Weights of a small transformer language model.
Size: 12 layers, width 320, 5 heads of 64, MLP 1920 GELU, 40.2M parameters.
Architecture: LayerNorm before each block, rotary positions, untied embeddings, attention and MLP in parallel.
Training: a variant of Muon for these matrices, 684M tokens, 10438 steps.
MLP neurons of a small language model. Each row is named by its layer, matrix (up: input weights) and neuron, and shows model dimensions 48-239. Each number is 128 + 24 x the weight over its row's rms, rounded and kept within 0 to 255. Numbers have three digits each.
After each neuron's rows, "fires after" lists the tokens most often just before its 100 highest values on Wikipedia text that the model never trained on. A number after a token or word is its count.

L4.up1558:161148135090137113105186127130134113151128114160074153121134145074158148114091132110164146133132142175183111100119108187152107148128151112126155140138121130128130131151172117121145117148103135089127137125108145112149155097155134134151120108095122206101123113118117126117145117148139159163156156136113097120125136119166129106104126148154134153106133109139099150159165133154101147168099099122170124141084110108103123126123132085112121109112137147146100124127156116132106143168131103119130133113110132119165099083092159110101104090123107074130144150114100129148144141148115135151
fires after: " |" 46, ";" 9, ")" 7, " and" 5, "'" 5

L4.up367:108141091148170155132132072089129158116161090106161139151119077131152106134130121123141105125166085123137154161153080128110128125121139109076138119156143100133114139117104125151103131156152138163136132122120117121125167169091098168137152151187148152140157155129119144138122114144113142098126157058103116095143111151143115123079108139088100123145154137151099104110144154114135196129118122099146157152140129136140122135144127095107091136096150134149116144110122103097174147134103125111135151156143117128143116115161112198145160145154071092132129122155186145166174149147107124090
fires after: " of" 17, " for" 16, " to" 15, " in" 12, " by" 8, " with" 7

L4.up1283:132144117163156101138161133136095159142099146175138107111114135176139140147127132145143099119127127122144133106139143167155098135123099128140142126160105093055122100127112083118089123131114084167165155151103144139135084130110105114130104144121139109127123078141097130081148113157099136170157117118125145142114100111151101143145124155126151070128121147138127112132106142104149103085119106073117125116134136151121129160115134121135130117155133104081062142119124110119131129100094078119119124140109121189140134086147154083145138113154104156126108110113114136168169100140102130125
fires after: " =" 53, "s" 4

L2.up684:130130156164154156118140124162101148126142140090158115142128105101125130130145143152124069143101199122141125122127133088130140123180152096120110123140101133131074119115139137142121139188129085138122095106139115113128116126096163125162091119141120152091132168103157099176126124176064138113148175142152159136167100113125117140121130126121107107133154134105076129110122123127164129092170064111155118127126122128103128139121148102158154158088146136133095146105140099111106112137104141139102106140082180126132156163108169133152153118151098109092143137104112154113098135044078117109
fires after: " al" 27, " Al" 17, " in" 8, " the" 5, " Li" 4

L2.up254:135141112122148101135136126152144138087083144174114121116102130111156164124144123166104200126130156099145108103146112116137110139084151160164102107155148085117103119146084120126108087086153129166136117129160104090132132116130100115119121112142120096156121173128144147163149140127190122123127129135107100151147093075151143120106162150103146084100156119134119160092104165151167134124128117161153128124139131148131119153095091117105140157094109085132081116107164160100142104102114120096119140144143125140157117153151136119140150162127147165131168165160145092146134100161122119121
fires after: " has" 20, " have" 9, " continued" 8, " had" 6, " also" 5, " Co" 5

L2.up1430:180146134125112160132103161111134124136131106123143148123161106097136103154102143117135120116115107164159088165152111126122093099117158165143112077092163096151128111141077121144132124137153125151162120089142134115154151090112147164174105119088106169156136153115069123156129113109143095104126132145132123162135112153175151161135132139119123105126126130120132158148114095123158123147136114137137148125111127097139138144166128125121110127064118170118126110107134131113101153130173109165122122125073146105144109129142087128144186133126121087181137114122069095136118138116124125107
fires after: "\n" 45, " went" 4, " Da" 4

L6.up1174:108085123110120144147118156118153126135120171164102109121169163115102149090181136135150120143095132103136115100103155200099115135140121126113154137103082151095141161108155122130128165121092125148140135118114140128107131159167090113125127113149106134140125130158108151094145160153148118146109119138118121111097156086124138126171119136135146139087102183119097133196118102090125136120142178165108136139136113121140107158155150104131162169053134114099142154097128115147166157108109124102171159142161096146144107131085133121114172124120112095133110090144078147149116156099104096136
fires after: "," 37, " (" 15, " and" 13

L6.up283:152104139133190134098136092169130101145118102142185146159149152107144123097129140132110156135120128097081160104137141157088138118128144127135107103107119126146128122138104151105105146105130143135088077134149066111162137111139117123145088124125123147119126094109136129107107118115135187130146108112084112136096114089130150147126107118160123095131152143127148140181163151165154147097109106125096135093149146129111115134088155143158102110157135077121111121123123121171141105121121082141113101120102147135151141101117184102129112115130154137141143153143096104136138099128080156139
fires after: " |" 27, "|" 19, "\n" 6, " Not" 5, " /" 4

L4.up1803:079146068093179148165101142116148143128141075134104171169128117132154154114106132112131143157113123094158144113193123154126075128137143103174154139139129131113089115124127133125124113167097166129082123143165127140104102154099098141128132135092088151133182118129137103118081127153130114108141115114142128104138143123181135087119167134129143126134149148105119156087136077144113093128099173153180139118117069128102122132154092166119144087151114121162145118107129104161149122150119104114141123149145158107192116151127140120146161142099092112120069119127119161101122150096094132098
fires after: " at" 50, " At" 12, " the" 7

L2.up289:165124136116116133104129146145081117135122117113135120135116140155116118132143076092126132158160161115133095114154142139073137126158162128150097109133133155139116144154145114162161178134095147122133111076128120099124133089096123131142096124114149096163162132105107154122113077124101125097150134114134182115110094101127120108113124148135142144120115091139155121138104079142167126148140155130109142136065153108131135118090145130117129129156154171129102095104120156122105129153160115129137139151157119124122122188140108158110159105180106099142098169178084134089156114099130100131
fires after: "---|---|---|---|" 40, "|---|---|---|" 8, " end" 4

L2.up1719:164123098104153167127099134104117164107104116169173137115148124136147129141105114110105142160132119148110138102163126141143106188090144136136099164109116122145121121125138120148144091143115117131141138128128081133109128177107088114093092099111132129160077176126134114129111129125129151132117114129134130166127089133121118111087118143137132109137136132171145116043132104185138080134098142120151174112153156133114145203149161146109166094134107119079088126156126137121124122132122151155128127082140092100162151141112147144088148104140131153119118134133107121120139133159118102122
fires after: "s" 16, "(" 16, "|" 15, " (" 6, " Time" 6, " 1" 5

L2.up634:113122153125119161117107147113146083125140128152163092131129130121160123150119139146108112075152087150144148139132142115167143137096093112118136081160106163208149109140116117162067156136082098146167117121144135126132138060136094170153152156109146123133162125122140148145148155139129138153119132111174170152138126150156155172137137127133138115126105120104120109129124080133158081153088126148109119116147117109134134122109110112101152095132124106126136102123100099094121188117176072105149127139110124157128070099150126131135119203108139154133149123157087120169133169148096100088
fires after: "\n" 42, "-" 11, " Uttar" 7, " of" 4

L6.up24:088128162100138122147133152163112130111131120151114117081097160116121113098086128099123152132098111118146112124128147143129154131122112123146082166124168125083133136126139119126107142123102161100141138146181161143109136102138107118109143122105141143129134111102143165126161110115115125153163143107103149113151096149165127101109129157086145156150172134156142112104148149130121096092168174154113148154113138105126125098117141085194118125143093132143150130070125101130102149115121119162097161112148155117151082100105089119110133166114123090154102120114127122136184110156113129116
fires after: "." 51, " Non" 4, " |" 4, "-" 4

L2.up1010:147102160135123112103098142103146142167167137140124119158152155140080140096145132126133135153158097141166150113179066166097110115122126144166119147158111103118143147124157129111116117170120205156149124147105109154138140117132123135135125156159137143147092098100106150111145103165104165141092132136156134143116138081089098144113121136139133153089111118129163137185137136105106104144115117136133129122138144155072123112106157133147079159144102122117121127090158125151112132134111156103134164139104152112149157113103102115133144089107156128138115150123104143142127120123125132158
fires after: " =" 18, "." 13, ";" 6, ")" 6, "History" 5, "\"" 4

L2.up1077:176092116131131124115095102149148119116135113100125141119093108131130168100131142134150120134119144119139122084125143172119071129150129103192090073109077128113087123148125111165150143109173150130092094135080088139133110149156102113149147153200147120131117107156159149113143127177151106151135127112164171155109139114182127119121118117167115142114124123126134139154118155148142151097124113143117146098152142140103096098128118123130086121081114145084099130102134155106110153102093116144090098119148166113141119130126136130121152108144098126095118130114121219107122097105126173125
fires after: "\n" 28, " (" 14, " \"" 10, " in" 9, "," 8, " by" 4

L2.up800:156128079133135156143139167110135102165136130159138090140159199136156139137116097138125106143151139133139157114111146162105131075152123147151119151090135132088119140114162141147148117156121165176120141116103128136142101141117113092112117112096165142185119129135106140157097121127161108133148141082117138130155092109176160076142142133175134138088105088175127097097095099145123126108101139117120130106107077137124114123133139108130093146101149153109091126132151128121112120114117130109114159122120160053156088126148121118118152115097161106105131104099112119156110126064089108079
fires after: "'" 40, "We" 9, "’" 5, " a" 5, " it" 4, " We" 4

L2.up1233:127130121072134122116126160125146142144172163116137086155130120130142099186085189115138122121149134142130124102130119114081119109096122118108139092137152118162126153142154109129128151122104120135131142122158148096139117120104184124125106118107159160160180145123136118110136122129139118139089083111134124145088120142143151111139134107151070136134155110163147122080093121134108118130118158124152112127123154121131169154064103095151141117136145118156126119139117094126155140146130080169119113149112108120153093119100137134128158127112089121095152158157133107132182108116158124086
fires after: "'" 33, "." 13, " Women" 12, " Men" 11, " Boys" 5, " People" 4

L2.up356:124146118131163164132090143158110141123119118112126130117131142126160155108113161133135140126176152174123097133130158091140155122156160167145149125119108124176104158144127124140129128109125124154124139143119133105113118124079111098145107140117101121131119103134150089137158126131177143111118119117149196110079146140150108090130137143094132089109104152210106139130154160124085125145119161077063132105157109173143136111126160096148123133124101112124107097131101123128109152187111111129107127128142087101127106109122086091114114141124138104157167105113132124119104071152095138089
fires after: "\n" 30, "==" 29, "===" 5, "{" 4

L2.up246:163087168132135107112147124145121116117148125150165102102148112095187122132192100119185141160095077119126146099135098154100113149138117142119113210140113088150152101137131142154082129131113107136108136113138118111113152160090173124108159117144094153101141170162148105182100145146123092125172151147146112129112155149137126084135130130070080113152152117097082067097151165088126102128155124118112138153163106106119117145133163099127131129130150102120157139105103179075180127108162146134138115123149145102125096109122168103138109138143123130145141117135147150088087122158100131143
fires after: " is" 16, " (" 13, "-" 12, " ex" 8, "|" 4, " http" 4

L4.up727:144150113131128186127114147139127166103162149128150161155151102145102121148163099153130105139092131136141147114136132112121167162129134123120160075106103080101129175144116119149137167155146119114138116144094126168141153162119131108117130102108121123159115137130149103135148087126139179144160174124136112072129146092128130114138135139107076120130117135100144169071126151135136144143108132119131123132128127100130123154158117175082116076126132105120130138114143128112151136127131123135098133145165141119134126126172135162124130119122068154143125158176106126150172148102164158138
fires after: " the" 31, " a" 15, ":" 8, " of" 6, " to" 5

L2.up334:155110163160103153106124132150111096136186129114184087108135116099098088119088129161128105143103155131107151096106132145111088121090135119138094128147131104125137155129131102174074123152092116155141081091105114154124162126126191179123135120143093138130116160141138135158146160105093145118131139140163111154164150078110144083129100127139139145142080141114148091158151122130120138105112129122111160150149125119121155103137169120104104187142149139094109129155134122149140122108124108082118147080135168154126134140133098106097179146098142138132119103107137133133102137120100106117
fires after: " =" 53, " released" 13

L4.up1285:105178150144155147140145133114111154140163169110094145104090121139135177119140168131123126156175120126142089111132117111172149143105133116106166113144145148137107128119082095160136146144130119126160113111144163164148118127077138167097099119137127147159114119129187121161110130133113138136149109117162156121122111120123172134127114136169130085108131112119116146080124098112130113161192104072131157121093104137147181097178112124107136141119141153116131138126140147072080158159125107153095146095115115111142126143126124129099193130121163141079131129162130146204103153133116134130
fires after: " the" 37, " " 9, " The" 6, " of" 5, "The" 5, " a" 4

L6.up1666:155086168102101118121120140113147107076090175112155124100186084125136111110144157149158146153143093096117118122083121128135121123153141095146135107128141096132118155143136137138168182139145158140140159116095108144106119125100114125172150120164107071080130160148140145142122116103129096114121112126122168126093140142180116129156129117159123122067107145109050116108123096119113123140102099125151106167115159182143121135156094102142135156137152108128119133162125183119101098164123155113117146125131111136152110120098109106133138174149112107089145119117128162143111122137149090131
fires after: "," 57, "s" 6, " (" 4, ")," 4

L2.up1547:137082121069118141097134176088090133133128118147059183135145136163153112146148106144125137135145143172108126143155123119130084165096119137148079115154175182135105144118157117121122107120124121163140128108119118133116153170104160105147144110153125161120133111121157130146102087120113111190081092139133133144139147111115116100136133123102100106188132115138122131065110147127101084086112126132148122111139148136124136155127123125135115092132165122105139109110107160138151110153131130184115123115114073137143119085158137134119139102111149168120116078096159137126108121156089146159
fires after: " a" 18, "-" 10, " A" 7, " Time" 6, "A" 5, " (" 4

L2.up1176:119111128176098146122067094105130152119142147126122125139152144151102063127082173172076088127155106092148157137128122166158149139118169101153089137169094110149151135154173142103085133164127094172163109138122157158115156139151143125125119095111133145114148098094101183110133161137116124129144113123109163122117118110117110132109126130140121126185092107101083123159108131127174112113111131119158144135150115136140120130091126095133103129148106141114124123131129089116143121138105128116151124104148177115128132165148127124128179129139112145102136109144182145121110160116143163154
fires after: " =" 34, " Azerbaijan" 19, "'" 5

L4.up419:103101120141153114131146107107164103152124068144085128146115168132091094154148133163154120153116144102130108137156107123105148094086125136107133160149149202146123138139108091154111152146094091148100095096090188102100145147114101147138127193154147114108134152122116123109114111084115117148083160096141146141113094149158131129123131136102143097098171134130129139120123121130110125155112133131159158183163125128142110129131141124143116122090114166116111112189121101122142136149097150121087126128128117101127106117126113169099102142101113102116134151111121157152100120126138112118
fires after: " for" 37, " of" 9, " to" 6, " the" 5

L2.up1116:150126135147164103085140130162088100094146136138138119094115137117142107117096103150087108161138159119094141162122108125134145165104147123113110134106171165126092161140170137072121138118118076176126148149145120086099098147063131083150104108146194156105145142147127112109163138121100140115146116115088164075115145101146144110084109122125093151154126102129173132127129120168110077121098135104149130105144141099121119147134113150164140126122205129098073127153152160137124146101135132133129141082149106103155094124136152119114154140111144093082119146106134084092162147118114132079
fires after: " United" 31, "S" 20, "–19" 16, " War" 7, " (19" 4

L4.up1194:132098126153128110113131125107109175156129144137137109099089079186109139123163113145135116112122120125142131137126101155120093110150127164159118124129106145113090096128144148130111108141101116165137121168124107117150103158092105145152121150114148136110116107155091161068127113157074149139142136115094109111160129137136078117154117123119124089120116126139138098183120144101138130075153094076126123107138143103131162107114152098173117113175094071088101127177141152153076118118085094121087102151104161143131166099089118134152117147118125140149111121116113127133143104128135182158
fires after: " =" 52, "s" 4

L6.up1317:107139158144162156102116126153124127112099120154178157112138162134162142155114110133154127114112145111113120138110164168127127136141115126120161123128082090189077139147095117180094162087146112110109138085157132151129123102117145158149097142086167125115119084139121128152140143117139181102147122150112111146120148117175154129137125174104118172108121122115153120151124135136172087119153128141119172127109148123074122138153115109157128114132113090119146130126132097126135156124129115137124133064137161089156111109163101108099111139104147109116147134122135108136143152170087173118
fires after: "\n" 25, "-" 18, " as" 9

L2.up1441:112172134153120166097143165111143132130134174150100174137109097111145125104140128149116114122140139144120128088118128066169123089107127119165143124106095168113124123109111125105160127165133124106098145099088133101109119096132099117132148130111086124138172115117141111109088076136152124087141170143092145128145169148173140092136122126105131147089132124131112131153151140117119147116099130105096122138094097141130158158091133129138142132156136144157094134166116161137098107137147161139170121134116128123149105150122150131126130133112103130147141177161108117123163110129134126112
fires after: " " 34, "|---|---|---|" 6, "---|---|---|---|" 6, " 1" 6, " 0" 5, "." 4

L2.up465:149114168112168113074130089148145137164102137146131162110121154141098133125163116124098139113118150121099111147135119150142164172161103117104120146145140116139091089148116124167124136118134106147148141130154131166112105159152149176119111113116117134135129122132139104114113156165103127118145146110119138141105133154100159144095085127149110122085133126145112191140124119121167151118166085116093128145094132111168157092141152110102140135161156154151203188087130099152106123156081089117097124098135123127123129111170138144141140123127140066130135127142157127113116111143112113161
fires after: " the" 45, " The" 6, "hu" 6

L4.up1503:155153121102152090177153105136162155087111110093139120123129110104132129136142133122117128108100153111113180146117120137114127135166126180136103159148168128110135167157107127107135105131103109136127139115153095111119124150077180143081145141130157125136153077135074134109091128110086128123096137126120109111173129084147121133114126138145126135166102109082107147099159110127105149138130137169169137148152118078078159111128093134150105096128132161162103064147130120145142124148141134132164113183110149132135108125099084081142178157129125093104093142170113150127095178136147171149
fires after: " the" 31, " a" 8, " at" 7, " his" 5, " an" 4

L2.up710:111110131134193120184194091113127121117128072116152123146091115108130137146099152107123117135160153135121089192113121130107114173173128161091155119136081124103117123110118135141115136142174163193121125108145134102116147133115116140147108170115145113146145119110164122114145125138085141136086135108128109128088149125141138164108087092147142103148143121159120127104130123133105097138129129092148124116166166135120149174096144102162131123103144098073113119122158109106137131114135138134149112119141137118133082137143126128137133146126119104085153075096142162120115140103113122134
fires after: " of" 15, " a" 15, " in" 10, " an" 6, " with" 5

L2.up1711:143151125074185152124137176114117167152138134127113083103151147121141118150131140070095126128108143211131118117164137152121119163092130091173141106160082112163081157126127091160088122125101148124136170127126122096130145135114178130126086131102138146164187116130134152115149155143120143139146129153141124109153093126170120118113146103122141117140136115132154148125135127106126152157118142128134118131120114116081167157083128137119167091118101137112122166140169118108141101138097103099154101136111132124126137112106123136173178091095136123062087133142127138112153125100128144149
fires after: "'" 48, " Men" 11, " |" 7, " Women" 7, " Boys" 5

L2.up1549:188114117142150096113149173115109104127127105159145118102096126156189164142187176169132110107166125104137127080115145130147126175125098102104119144125148158147193128104148130141147101145135132143106147139164130143134138158163111057130140063140123118097158155157094120115110120150132100175152141130149133107136090150162175125141088147139126109137158125123143100120122123132175082110118138166100158096158139139145139100133135115144159105143147087093167120160071157136137166095141137133151134137135177134164096127153118120148112133105122119146113116122124115101129130148130118093
fires after: "|" 43, "\n" 20, " (" 13

L4.up1152:122107105126144155170143088102138112174105140161105106085137127116144108128126099128087118152095143091147119127113118160070095099117151145165128124141158108098151157129107145176122083083124141133124117119098126124150129089113113170103127098160114141149157112143104133138145143130112115097109144129144120158126081142099164115089088127120135109104153153178122133134118113114127115130131082141088113111148124104097152141132147129136109142065119133141144090084118121150144149104185132128161122107171123113150131134124125111167102156119152127137128136174079093157148132128142146135
fires after: " Go" 10, " had" 10, " have" 10, " has" 9, " W" 6, " 1" 5

L2.up1724:144131114142152101149163124134179124131074127102120116153131127079107096165119143122139130150150141144174141154156144129110097118152100159104185157139113152151128127133121092124122090152114118113150128169131100075143151137090120143104137158120108150117100136125113107115155108069134071142107139183150105159113157107106104125137118174111133128142144084176134136091148132094130114123150154167100143133093143120113134139149125153137088140108172111136092092138140154103116098120100132118115179142085166140115080106127159100138137142148096125120109136110122078157121125161149164116
fires after: " the" 36, " a" 19, " The" 7, " his" 7, "s" 5, "The" 4

L2.up1210:107122185113119125107146138090122162133134136156160139114114145141130096136124167097099119085147120179132149171158133101149152126108122158193130106101131137128072135120124147108122083142104155219130126100140130092090124135154100136159137143106146121146132134130111143140125107128134108105127118138144103136141118121121130084144141176100095086132171153112110120135104132129132127117092117140136142101126152121128153130108092149142111128116125102135137132121116129097151131133114156109148136112104146142164092118137101109193140136105130124110123118100128122106142127121116137142
fires after: "'" 24, "\n" 12, " Women" 12, " Men" 11, " " 7

L4.up1697:108125121117161141164145126156079135121146141121124159114069122147122131082140143160140126089140140103169119101141103122149109124158118140115094128141124118144085077109117145118148141144111130150133116102102126104139113153111083150163087111120162138133107108134114138125129122135111133154127110094142091105085071104106103140167122116115134106129099113107118102115111145103138105105145069100161089126128114114125109080102139100141107159167129125078123127115104145125103140102077104140119115122089129117121155122072124130151157137138112106108107118078112113132123110075122142139
fires after: " =" 51, "s" 4

L2.up494:149102128121131120122141142144152109149142152160121122122133136152145122091161142141199131148105145108150130094130109130159145136122086121138109140151093121158114106137160127103121114106178129120129126165115146116136090118203109107155141130108116106146140156176129123171102163150146063167131135146151123079184118161100126152138134170125099136145085126094096158166165135075108133143094140133094160111136109130094126117099148095148135184131149141125203146151111161111157123122173108142118123109144121143154133088133129110111089130105111093152109118095108160130126128117099108164
fires after: " is" 24, " are" 15, " was" 14, " were" 7, "," 5

L2.up298:147084143110097100175152129118155108113137127105110107118168146091097094135145124119131111143153181111146124125078117110096126170072137137098121160141159127118129141124172167146157139134124133126162127115117094131127130146126105137153121132171144132126107106095131113130125123109143080166127093139175104159101124151142135144127142124125131136128149151140130113107116097121133098166162181141141131131121125133078104157153113101138146101092102152162107118091181118120110120033126158139087169131077082093076137142116123150134111109074110137148158126138101138149130116152146083124
fires after: "\n" 35, " his" 7, "s" 5, " its" 5, " 1" 4, " 3" 4

L4.up352:141160166070134154123143145145120135144173111125114099121148083129117133113133128149141091131159125120132155106144111113111145114142151111148124157114173107099108175139128155115146124143108124121103106120119173179114138139126158142116068130111116113126108170149134156135129119163103116134168133163123119135126156088174113140123086115083139146164120107112105120116140165163118100123151139124150114072115097137174133147141177142162168103122114138100136116119116171122095112079103089127163085097118124169137109094124154126123110150134086115142119103108100128132087098080153110180
fires after: " on" 37, " On" 13, "On" 9, " the" 8, "on" 6

L4.up1508:171172133145178111129150067133127112130152145107142099120118145137147111108160201148105123151123099097129116126129118136159145167132091155151143131138101152121110122112107154135116140117090120154128137147083107158161091169134105143123063175133149108124130122141112169099129133146136133121123107153144115147112093136164084158110127125140120111160110127122108098161100118120146124115107114108126127167121124122145132152105117084134100130146123156063080127124146098093155116100100087119104138142107129110150097129094103098095176155101138141140132147150090113149148120086116159161
fires after: " =" 53, "s" 4

L2.up807:120139124150123094137126129147134100121120122116100130135155199146143173101145152115184120123144120110142163142101141148090142136128126121117131122100110124109134140107099098130148125135099160149126127097115151135144132135109114090155139152113105106150115164120081134185112146139115111167111107091079142141127086125131153136130138127166152140075127111167111127100143174125088118136083108126121140135173128134123121137163142118123140120104113114130129116141118142122131118098138086126119116128135119110118112119175139067090150107155119152079059085110113178162088121092092059141
fires after: "'" 26, "We" 9, ";" 6, " 28" 5, "’" 4, " it" 4

L2.up1046:129146130124157110110122115110147103137143125128083114131149160149092124154138123083094106120160070130101129192087121137105131110090124126130130137148119167150152115123170162121107121139133104116137149162104160122159122139108198123148135073132156116063209139134146156123139145128125117115128091138118113152131141091140156137080108103104180114179125136158158138120142100168174112119100118113160141115144116144145122158142122148128143137137135132142132158175129119157140125133160121133095141079123130092122124123139119116154128108077170115114145138134135131126130094113134157121
fires after: " United" 36, "S" 11, "B" 6, "P" 5, " insurance" 4, "'" 4

L6.up1369:134087145138118149095178092096119085129102112104121163136154087143086141122159156130109174136161134082134132138132095150139104124106123132124144153110098124125089138149112149145129108112136116122144092158143109129131116127106128083145148109167098105125120085124112110124139087137115118151134109147145121146079089143129121118156135102125161129085134080061122127093166095120098160149132092085136115137113161116123127091138151118165111148153107185116100147160168137145102105100095125121124122176131153127095124116122154159103165146114075139120111139116154102111150116114125125126
fires after: ";" 41, " |" 13, " con" 5, " 1;" 4

L4.up1250:151137127113150124108104123132101161159138126159151150087106139143126150091117134109131126102162157093156134140132127152116142163108102141097086133102114141154109082086105141141139116196102115121140123137146109110127097132133150169129159111077138124124121141132105113113107103102129160131151114155109135129122071094174146136074141156103116139103156121092065134171173107130109156102135118155141124103106115123129081116161136117091129106095141146105135104109124150087132125112115123144114123117111128130112104151153139094151182140156094084123125133126137143129116154110090125099
fires after: " =" 40, " the" 31, "The" 4, " listing" 4

L2.up399:144146141089114140109102117110102138193104095173135127124155110140156166118104106148139077136111088132105122080156153120172127191111118121129106145139126121113179089164145150104123080120137109141123176105112155153133121118151121139097115123115106172143137123147131126171132120151157154144131148102135107141150131102152165118139119134153079159114122099088108135100131145124131131112116098149134136155150140140084132168134146115079135123156146138123191162149144169166159121117109080131120095082144140133129086123170143111105098108169132121118137109112135123126149098151098130129
fires after: "|" 19, "-" 16, " 1" 13, " No" 11, " 2" 8

L4.up500:142164138169136174157131104162125131105088137091174100104116159130136178106115135109163143142115090139106166121127119140137145069108126153153097119138083113141131181141147109127185158134121154084073129161104099122123140146111120107106111140190101072149132152104126139130140121133103136160119096108119116101106140101157150148126128140092165082115173096128123110124150105153096124145160158110152105121128125158160104120137126156137140143120147160110148143191120151118088114197110156128107120166163137141107086116155140125121139122116139119116136125108136099084135125099115151147
fires after: " |" 59, " 0" 5

L2.up1878:143085114152137131149142149142102121122132149147140115131103105110125136103104145143149100137078121132158099117101116129099131145101093123116134123104133094122105095132149173137150085148120149170111102109121133106110115149120119111142130164183176114097113114131142147125154158090157108127144108093146053109131092136080125149119135130146114174157121123145112141156168134102143113162129114091124139124132159146088136099141128106126187171128132145124106125148119096103117107113131089148148128124112130074108123121126094124125152168118099156167102139172102151108110103067122079181
fires after: " in" 14, " was" 12, " ex" 8, " is" 6, " be" 5, " as" 5

L2.up1374:098143132144188115113120139146139112099077143137147127149149110121113155156105152103112093157164105099120112130104126127123123160151165119113161132148122100137089121135154123127138135103126099088133130130107127142093120122152129120133179122066138155134121155148161129109133152108163161129108065149119189159109171114141144131096150145095142172133110143143154126114135146166134119157103082095094108120151114170108131135092163142137160136130136115121134101126126136140106124165128142177119112110122150123130119102217143101124127139190103102106135091173105137127101110141079144100
fires after: "\n" 100

L2.up713:153135166163131104120083095131131178117156126106148142113137120107127117110144126132139099133143094134136144108148125176125117137174135148177122116131112116094104137124106094130090157146118096140126140157089137186134106119106117146111139149154159137146123106114146133108129108177134114134110127092165113103137124098132118165114163172166163127117080145130109097175154146115113139115120075135096122132166133132122113124104145138124108121152075166081126120083104105126134121119144083132136178135110163137168142120109092128164125161134101107102135127087143137171116095101124128140
fires after: " =" 46, "." 16

L2.up1109:087167110146100136129161135150124128118157149154131154124110140128088123095159107140122145092128158145121136116130096105151097097135150153138145117137086154142117130151125186117168171123101104144127115096132121067122127082129082101158116139105112125135167087125102147107145082096107140088129139174100087173114184148150123105151100096146139147092134131144140132150113135107139154134127147103112154120097125132136187108124132123128174108118178136124102107162127137129158141119124168118130099165171138153133086106079139155142106137109103114159112129158088110153128143088124135142
fires after: " —" 16, " " 13, "|---|---|---|" 6, " 0–1" 6, " 0–0" 5, "---|---|---|---|" 4

L2.up1005:115110134128169158123121130171122060133115159119139131137155154168128126109117097149125103094142162129138156175137118109096146109170157104134139124119118136132148164151101111162150145142112178173135095079106122149097129122111112124122121103121139109142104155139113107137099147109117155128135120135119154144085080110165133090114128121187136120088144142125142155109116143101141130134118131104133159080078155098158110171183121139143097132168142153128118097159136118149129133100119139118157134111127103123092121132109109119094139114085084125116149108151119183140049110129147129119
fires after: "'" 18, " it" 17, " that" 14, " they" 8, "’" 4

L2.up59:143115112145167160144092123101131151101148143147135119142111125122139126120106161156148151125117154125112175106140127109127191106134103142187141117128091129091129162149164123116153113147136158126109161086143130135132140183118107177127121127159133103114137161115124142150093184159137113149136092142193112118148095097177127141142140122085104109133128144110147152104156125149110152112102116175144123125192136151133084120099121117158164125068139099139091133141163115090131142140107145134096130111098175103111130139163150124147128130122150149106130152138089116114157125109139072117
fires after: " (" 28, " " 23, " |" 10, " with" 6

L2.up1334:154102106142184143159170105144131113090087119174130123135125122070116103126094078134148129147136128130111191139152116103131119110130106105117147135138139160138129123173131107108118133123130149090108131128160196139136133136106114111118158128143151132122105149121104122136150113128076100099126133100152097135140139133108168139107110158088139130140113084107129157098107133144134139127140083151131130118159125103112131127179110158162103139079188124113089109151157105123101154148110092138178118114152106090127092126123148142092154124113086123123149124149098133103134123132144178114
fires after: " a" 50, " U" 11, " the" 6, " A" 4

L4.up1380:121176143148158110124131108140142126107145148151169147163104121144125131135137094143106074092156131111161119154102123139150147140115077148132083121120120124182081147157158065096146076160123111121150110130148116195160167112134117111127094145158127165104179112169071151132105105125115156092176129124098103118141119137114174100127136109159150111117136126108113158097126147148130166090101116176169174111130102105121113125087143119121101101120174170141117137130144115167150149148150149120151103157104132110128130094156140124129137141140091091100102129121129129106123148143089157148
fires after: " under" 24, " at" 15, " At" 12, " the" 8, " By" 6, " by" 5

L2.up1025:145124096124098127105089109177112128099128138113115125150128112137144105119179155121127102056115137116106138132118101134125165094139143141145141139132131153138149143132106101095128076144134155198133167114144135130095111065121111127117144160126119142162101164120152125153117139111165146107146144130135136140101099128175098114137110118077157105121142139173164126151134114139069139158109153170125150110100141153109127176113125143071154115110117109151103129134169151144129153155128150133120163128162081095151098123108096126157127104125130160166160120137120106152142083114105164109
fires after: "-" 15, " " 11, "==" 10, "\n" 10, " (" 8, " \"" 6

L4.up1654:130141094147161113093108088155090151151151135099114141111116114111135132131148196148084108150157114127134145135107174134156171138155126119169144120148129143140142102147094125155152155142124131136107120138072158119135141146134164146150112104116141110151117130078146137160101090125119094137138119139110149145128116089131130128124122148115129088136140112162085157121135121132144144157118151120151176112103099116134141078181146110097156108152089118143154114095109134113101139121132121146103157086116114128154047117112158097151158120137112059112146147064066176143094105090098123157
fires after: " of" 39, " the" 22, "\n" 11